python train.py --n_layer=11 --d_model=384 --n_head=3 --n_kv_head=1 --head_dim=128 --d_mlp=2048 --vocab_size=6146 --activation="swiglu" --norm="rmsnorm" --norm_place="pre" --norm_eps=1e-05 --positions="rope" --rope_base=10000.0 --rope_fraction=1.0 --qk_norm=false --attn_scale=0.0884 --bias="none" --tie_embeddings=false --parallel_block=false --init="normal" --init_std_qkv=0.022 --init_std_o=0.0 --init_std_up=0.022 --init_std_down=0.0 --optimizer="muon_variant" --lr=0.00806 --lr_mult_qkv=0.5 --lr_mult_o=1.5 --lr_mult_down=0.7 --beta1=0.95 --lr_head=0.00575 --grad_clip=1.0 --warmup_steps=200 --schedule="wsd" --decay_fraction=0.781 --decay_shape="linear" --final_lr_fraction=0.05 --batch_tokens=65536 --seq_len=512 --doc_mask=true --train_tokens=442200000 --steps=6748 --dataset="wikipedia_en"
MLP neurons of a small language model. Each row is named by its layer, matrix (down: output weights) and neuron, and shows model dimensions 96-287. Each number is 500 + 40 x the weight over its row's rms, rounded and kept within 0 to 999. Numbers have three digits each. A neuron's up and down rows have the sign that makes its largest values positive.
After each neuron's rows, "raises" lists the tokens whose logits its output raises most directly, leaving later layers aside.

L5.down1905:516500494491564523509493445475521528555528523494496520515485540549509478501578485506474508531450517543518521477490470499527464518484452466440562484548527552431524462523565495467471477513471413552438537534546461480514472536496495501488536488478449527463484450447459513513463473416493424487482490498574597523544504466435384494500493492484474505532442556548526472473520501511556494446456482516445440547559526503496527476493519523584545488496580518551504570509568488520416444486538386518429485504457501380458478495461509567488512570517520513453544553554485473529571502550432483541
raises: "s, the", "s to", "s;", "s.", "s"

L6.down1018:479509489494521475549487553456471424494489500424510492503495480500444505457512515529454457501532527517443477503443545496531498474443425465518476551523477632463451523495476496556529518479490535453561482518537447447458472455486532490511520459574524560557499498483443525421460485543488523471493512402495476467445509454484532462484465515497502538421552447508515476502535545510457461487531473552507511515506585479506464546531527462523466489486492485520480515522484517488508517530446549416542565499500507534498560430542565561518564512502465402458510473474566559571419540510548516451
raises: "ful", "less", "val", "b", "born"

L6.down1238:498510514464496508505479509572480499525519516449514485516456480446516453458540528485469540525528549489495427530497567588513528520524489543428513524511447466479529429453522548532499608553473497512475487464500520459529507475459547459540469537561514497426494470544524508490503435512482522535455489515539525529481535467503489432441555542489507496472494532412525475496519434456463465472516497541527504514507517514453497442519523593514506553506494441465493544490506462572451509534598481498510435490506482517502562398503538497474434499523518482464481527463489543517503502490414553497
raises: "ated by", "ated", "ations", "ations.", "ating"

L6.down1140:505441480487488516510528531460527472512548597536455472560450542460477417534563437516452518407535480505520497535570518500505450494468468497407446468438595510532549537490518558498469518501487528508555441553516481444447558479541500528484417468482547563507513429494528415527436508419559534583448511534503518543511504497506510486501386517561507488430497515512482483454545516471590456523465573519494512453493491479468484538473501548449476463545509442507541474499501543484535436493459468533512485511470558523484550472526454507523531550477496507466508531540474467482466464593468519492
raises: "o", "o,", "o ", "o (", "o."

L5.down1658:414487524583511542517510498511534527480482558548509503562502487481450418454478517493444448508430513543548507495523532530502552496460537539525542507465527475532529428512441515517527547539512491464523515502583576482497449466499571477438489575503529488469502446460479531478491510476473551504536556376484546470486536431540595491442476510512482550449475495547516475511521472525530484444490549514509483566506427505543495479508557528496456532393528559489500478481478482535487480427510549481532504509461569521538504457466517518550537505503548514432530461463538519509479534497526476517
raises: "on", "on.", "on,", "on |", "mer"

L6.down1620:528455500532511501456540447490468503421517518491498531478505521498424543529585516441500518523528455527445451443488560527478456469449443495522472481455565552518589520559479494522506515525496504511433537551567492539549465447397503510492496486470483501528495527492522543516447560476521471509513416463554584524498527509495517511515484420473550484523504551417430495558512500486530629503536503501486486488521548471480464414552476495400396472480502463506458520516480572512498457538484425534477480485518496509394518516436534537491498393394498497389503462461556468508511592485447550503
raises: "ime", "ender", "ina", "imes", "imate"

L5.down1532:532532479422536534509513471453476533537526508530485420473424470431509441492507508515461508535497553528496509517465526501536467561529544465423451493522456481447462424569568477540503510535512432469458442499552477478553456480555473547466466516420471488527471509464400482544523539545472458512473432495440551513585531422469396562489507444509485466487478510498477468557521509446452516405491516463481456553492454466535457467473493518508520517496481469536427585470526541462448412519528411522533506530513457479539522508496462423443475511516560515464552535553520468483553521529572492500
raises: "s", "s)", "s==", "s | ", "s to"

L5.down1346:481515496485437499519379533530464489543489516496429533455462473483479545529582523499518435508458512765448504500498516545489449490537495476456470489491445467467475485452517503532445518550482582505549471473513506455463449460511520488495517461495491511521562489513530508493532434489544495478485512506504462545504550520466485540555489486525510530466506468487456499464534530442498570490433491495495497485491470488502505432531466541410504526541565520482512518452506496502532506551517558456512543506510546469490526494511469522485492473500490574471490545475551480476554517512503530514
raises: "===C", "===", "====", "===S", "===M"